config.yaml
vocab_size: 2048
norm: "rmsnorm"
rope_fraction: 0.5
attn_scale: 0.177
parallel_block: false
init: "normal"
init_std_qkv: 0.0625
init_std_o: 0.014
init_std_up: 0.0625
max_grad_norm: 2.0
doc_mask: true
max_steps: 13721
MLP neurons of a small language model. Each row is named by its layer, matrix (gate and up: input weights; down: output weights) and neuron, and shows model dimensions 32-159. Each number is 500 + 40 x the weight over its row's rms, rounded and kept within 0 to 999. Numbers have three digits each. A neuron's up and down rows have the sign that makes its largest values positive.
After each neuron's rows, "fires in" lists the words (lower case) most often at its 100 highest values on Wikipedia text that the model never trained on; "fires on" lists the tokens most often at its 100 highest values on Wikipedia text that the model never trained on.

L2.gate133:549503559539418514487488521506443535531451500522513481499486524531472415498553505455518467500508571444467542555486550511508502526489490525546534518528500502564512556468534462485426564497529517487477513532570474510431527569521461399554492540424542408474536532513522510497528489456528497524560434455500519476473481497536548500528436492534434470477490501539640478546414437504481492462510
L2.up133:465454615563488533451515465556476463520514534487456547531588453502480495474429500524587488568466538420500491497484483481529410483562578460527487525446447567469498488386512483444463484506518542494447496498469478501459400479497525551504473577587574509491473508506456516478462521566516453510444527554575482457468513534445480501487496494514464494556497518532507556498583479513518502428508
L2.down133:542523486452454500507454504455497510441454507525549509455429580431520475519556535496454524510512472593583513487488469547471514515486431550503480514545521432469495496530497498508500463437539476480507511495552479500562651519468472474506553444446454471532588503471533532533474522496439543452582499463511516502540486494617460497496529472454485501441504481441484578463449518496444452510534
fires in: "with", "within", "without"
fires on: " with"

L2.gate168:439430445501471531498498532527410562497518472510548524519542524462507458525422561511521501474492487466459436475482482487534536501544464573554521538566488509462542499421503480511535472444418558473555478555566526427513492468539480476474480462561518598504471482507579512561572484493541470539517459539483525532484507519522389432502513485435471509497389464459538457484492534512528465493453
L2.up168:468471410520459507549533522514481573500511515517529548519523507454519436560459562508523512468489500481428429475482494455515576521532533525541484566504465553446516492457507486546540471452436556472521491539585512394535499485527440481511523459594491562492443492503537473512586443496524479495515466509473510503500542507560412415508475542456443510466416476469538443518435545495549471490453
L2.down168:534533493463566429520469523474500434520474514479469484487459491493481557508527486587450513516497483541562526528488543526438466473520583488476470477439486471508473504601491506494507481572516435548477524411520435514527520528479546497496498519455451463526489530533438456429442513540484508477502473478472481402497468431512561508461440484543528540514583555529445472550483435443467529537475
fires in: "december", "november", "october", "april", "march", "said"
fires on: " December", " November", " October", " April", " March", " said"

L2.gate131:562529462413490469450540574557513386528459518488508470590493517550449430474505502475522554503577519528551470607517407542531465529531486464572499496625486500490475518483445509484452533523514562488554517524491506505425470455482462525516476496503495466472449512556508532589508503573478440488519520491469501539471570568470459493461524504496515474459481534484525489556546445488499505482504
L2.up131:515520498474494517486509495557466490449539504513529434582530493552471507465459447504529485500506515525531547485471463514567431537556394425536504561539492543466563513488465506485491403522565463522560454447481470499444487529501466517461525521502578455524484486513518520583501499474480423542583529418457529494529556535453476461474501508553537540486497575597486504547542460509467552478482
L2.down131:465498554515519576491468474440455512496504480515499556410502517504479491558530523521473558508540488473473510505459498519415506464431549580518505458410495445545411464462537521511483589505461472456416480534530517537556521523486459484508487485470483550483600520467521498471509485509500590485447465520500486516497495440576528476541541493422507469483517466427495523494406537494562464489463
fires in: "on", "again", "premier"
fires on: " on", " again", "mi", "ign"

L5.gate23:510499400544500478534513519550478545484534559498518511497522547503541487461435512449502478471555525500509435571470507522528449636482503521471460503514436575447505486500489555510574510513482474474515477471536482535612459515527540539464520489514490441490519533496490450498462473508540492528514499454483500456459497475580522497481444509425618511515507492519505473443637535424525541492417
L5.up23:467502489547494571530461493495516491479418491543425490434468488425485555435447473424518452595452455461539479475471494534482483501539495540488527494479494522527447497479573505511509466496546476504471545395542521503523403537531521476505422439492534504538599489468456430494496439507512466477462556487469470488488463505523433465503546513451513512404510539471448518562479558474490487470462
L5.down23:460498549464468479455564488515480536537581473499542560482543563569468542499536535558404495449504537526433520492536510494492538462537553478477449488496464465481513549511480481508492588546459501520544469562496495449435557447488494542481522526446540575476478502530428474513455540457476462452481468492516520511504447517442514569523483475557517503559521447493470461430464494535460519498502
fires in: "against", "took", "control", "attack", "taken", "take"
fires on: " against", " took", " take", " defeat", " attack", " control"

L5.gate115:495402464462510506463542495513512442476529550511464449511512506504480521447494490471457512508476554489472559490468558444503524516429491525415544523441461503478442528480499500534467505479471509559571414518442454510451448428503521574567390482455533439571487475483563461503458417526471537466473477434482553520440453469495516492571513511455465516453502498537516476498469472515506437457503
L5.up115:486488456498384486411451504511483553548434515485476469406495461509529450470533453433513521487512490436478515494455526488549471511454411479459525455532432478522434441515486536476460449444501601513472506480507465509491470446509470504542496538459543498461604508508470541563528508512479543525509503532448497532457482538506537506465538529465539481485518540476463484524466538579445473527506
L5.down115:504473548491548557521501499532501455497557484467448505531482532505479581505497550531429513540494546465491559472593534438490548456471484545484510541429484516495470537542463464523549490514518485541505419525517494490487470562533490479491450475509414487538511489459559461446513473506462531438507493499533484511458529417519461459559435454473436564469512563560498434492402491469488451470470
fires in: "for", "forces"
fires on: " for", " For", "for"

L2.gate226:558494596547509557504554494549531467490434508500533583544493507512533465472530506518574565427565497516446559554465488543494547472521510499471477542480478590472450480516540474505458450425520513486492526427506468512493528442516482540510452515476481506467531526493628516471414511428522512586489456477494452472534478465511475509411470489529481496536495501463496521508476484511446430525535
L2.up226:522492538589462585469541533594498502500427548495484529515465516507490429533502557492525557441582524508462561533519526561457533495523514492431517557453482527414467526459518512474541408493566577493463475493588488511482560508559505531464535502473521509443555540523526494501489486467551578544474453518479494485549507491464497527457498505525511562597555490422495513469483465531443467490524
L2.down226:470509476456491496494494510505530491480489514533486570431587506435507447538532506512533454514409459547573499525540506585547489506552622464441481506507533509484550543514433514532560426487450491549533485505569541616496489525499515457523529541541493573553497518530479471525463467482556511530461525480484443548474567505483480495525468477562556507399499438521502507496489420463526482523519
fires in: "david", "michael", "england", "charles", "james"
fires on: " David", " Michael", " England", " Charles", " James", " Henry"

L2.gate420:468498504493546563504512450530468475503513490533455530463502502487511546458518499554477513597497465517498487510476482510512510532560482505483457589460487492548513528498529493510415417578541410533470458478493555432496452528518474529509534559465516509473472480482533460543505514453488501525569631556427539496501501454495550548571521496539468457459480514554476459491465491456531586490453
L2.up420:548519608555517408474591474493453575470519532479485503490469541491456489517502484476553477499492472499510506475433509515550568495475466480447472409411467538451489480515551411437505469490544505510497449524446471570464473473454516449461460525584526512461485512525471425409476540583506473495459463464559434459479527530477523517479520497489466495462514431487495439540462515495498445465453
L2.down420:448492538455468549534461491454468435525495492539491460490545442440540481463493522539437506542481516525525429490521498493492467517521488471522501605481520484534509551488453597533459490559454450548504487471553520481523549516509505531485559548470452471482469458479518524587562445437517480551558548523464586545491468452502471516551476487504514497528522566547493556441547458490520553510510
fires in: "two", "several", "three", "occupation", "station"
fires on: "ation", " two", " several", " three"

L2.gate24:505472482486441509545542470529539536493547545594496452478553514422483540522488548560538502528514537501480531518547508466554462461473531452471513486501548512358603502506542451515498465512576484465522527457576572516514483408500481511498485533517533512482505557567583565542553509475516495535511451481593514483500506495547525562453526453533498556503497540458538519541472531477454450506472
L2.up24:497495502480411505533528454549577532526474561531480415485589506434502497482526589559543512529517550495523517481544528456519519442506561526507488459453541536364509547478510469510522466510608491486564450445567533511505482452495472516414475525552550559502546557537522524591480509498495494534485459503531483520522487490539493553486506521480500581503507533452509568536464522508470427485452
L2.down24:474515466494451481442476543524540470518496556477530538405554466457511468393506505521446482484501520496560471501475487518398525486496606555480500548499517508532475471435488477463498553452454497477523460519579446514487490507498462457469443479579451535534565506517511488462401486521495522480463503545453517451504522474513552505534550573448477546472496504546510477557498504519580430527453
fires in: "took", "return", "last", "take", "taken", "win"
fires on: " take", " took", " return", " win", " last", " date"

L5.gate202:516514551546520444477470452494492480530468530506500471521541447501507479483491503543466534546494467537472438464485495497514557503531470477470529498464445457486611539559496432547431481544496415453513467527536514559464515478436502575539473463549469545461464487514542487571471467487515471545565504552471471525430490578437483447589526566510538497572477548507465481478485412486462429478493
L5.up202:504539527537499517492506458459457513530477519542467552501499447489523485421469534528457585554487519427493460542545533488529470424490506519456418522543494575490570480521449514464488484510544478541557594484439508422508378496515498449603456556511508503485460460484469493507497522443509456534557507487511501463436498504517553425522482450453492523493545470515531469497471514382550496463418
L5.down202:539455525404554525565529511456438490442480435612472432479522534429521465475560472546550508516490586542535495528462477477432502477469472537504476444516522498501494526443444533508494538414507540477383459511494547461505455500516496469508520508438511519473486533468455500510480463499541508452558458481509544435522418498464523464516542511580549545586454488557444519478509509543527490514504
fires in: "two", "three", "some", "four", "all"
fires on: " two", " three", " some", " four", " all"

L4.gate20:486486474511501515466528445562455459503505465500463503506449488476482521506456470460531537511534504554470562536462559493544480485570523496458527456439470605472588508562491508437493539526498582514530520468563483451462538539534409550504523487468508539476434574417472502559473521539542528488543527508469506486550531459542468480463487569501438598511460502495479526571490589468463523471530
L4.up20:475539484578440469450521488483414576538483515503443503543458551515570486551445473462426512460530542521554505445502474507470519506494486502395473472479540506476512456553456476537474493553479545464438586435594509461456539502502468500502529518501499490542492505534451447491521495507480470501527524471459475482523530559481471388497432450533501523565467524527524452580480484504493529454478
L4.down20:528483527466495508478495510489515477467517529535556509475535602491514472518523455519509516493456421507536462500519530523515569472530479414542431525520509446504505502424599530542488450449487429562499446548478478497688514493485514458567480479516499489553535432512478530495514536501475445486437486481477532578441464514523458552543568443425558499451514517523515530461469478510558450538480
fires in: "and", "after", "until", "while", "on", "before"
fires on: " and", " after", " until", " while", " on"

L4.gate293:504512526566512478473495519456486532517523548500536493515506439429459509419459488525491552431481497483484384473479543493458499485473455526494495473444481517447507529544528505509511574481526514467451413500522533434534435495515502551509510536470500602500470527506491498428539590527569588549512452574472543540483522523474485505550412490487456447573522507461533516543474507507502468460487
L4.up293:514458437556540548540545531518521483420536524480519427476482489445549489522473479460474484514499570548490507480447552504414446486513534463499461495546527585413472549473526512543534504517502477476503472511460528535510530495475478485523550469468558530424490536444557561458537433451499550479518487527479463460496409436527438534461490490524566480412435499541538503549493479539427514521462
L4.down293:434503505528429451387518488530504536579498469487519549512488524574500537571523497499461476527548410572509495506524475494510495468519498494505548495499495483592492514553561474418535461535501469514479488477494518520509450485537432456481513513533483441469520531543487451507535558441532507471405475409580509531505499494547564420519476552571490464559544505488538513438472457467476457459480
fires in: "season", "years", "game"
fires on: " season", " years", "ro", " game", "tern", " series"

L2.gate287:453454505465484464499571487571490503547489479446439464498469537570514541460550504555490460519464438467576503487498515506520570502548481496443583468474488523551458504502491550548483536501522462512482560527428541481504436518477536442429544528498613522477484505458479490471515544522522516440471544467477528452448521527617518530431486607467469416480451514516539501512533450562475481566526
L2.up287:533511508488510497538529455548470487550465503457474514424524462469582503443586519547483532499510479514514561449478492467452595538564515555406538560419487496500493559499495563531520554463456526496470563515535441533558529486472570452459478467549538545494471529454563525480512480508516520456510499463457524535443506546496539535444465547473507455498487518576531503480446462495495527581533
L2.down287:542522495520471570522444516479535508488515513594474474548424495430524467567462509499531508553555570459437502533539495511523422481465509475519539475577457509499567460549503432496521506488495482471543423491497510433462561483509464574554524495493453534510515453432515497491526461534432502526543445516500471509616446475474453485517505475527528535487546450457500538484533556473571475468382
fires in: "after", "for", "while", "before", "ball"
fires on: " after", "le", " for", "vol", " young"

L5.gate123:506490531469500505414547552490454453435496460573507561515464542489485547490546512588571547500508466456517540501530539428497410435512454509491527564464490518486521501477520517483516503474526563489481474482520431482493514533486520519543524561518506456544596515435473511469469459476537554458466524492497438529485503541487491486521490481513514555425396538512409490487386386496431527486455
L5.up123:463468512449471503515497556450486500512445506538494524479440483512524491483493447431499518545517483514517484453528501557481608534499479524498476559433451518496459499515501564464417538482438555442474566549508523521598495433466515517495475551509513481544421499490487546519411522512453449514526529448496558494526548493524513486487510492494529393535469482544488508547520557493502482448436
L5.down123:506466517433504522499482545548530496475455494513510485468514527446490482548469523469514582470438484442454529530459515482503537460435429486475542506501523472498516547498498480500542466417512483567551505509458498516473476555536479507425503542462499454493539497553497445482512415499453508531401547529487509550504512501558498479472546404514536516443543507518475450436467530564515474505463
fires in: "with"
fires on: " with"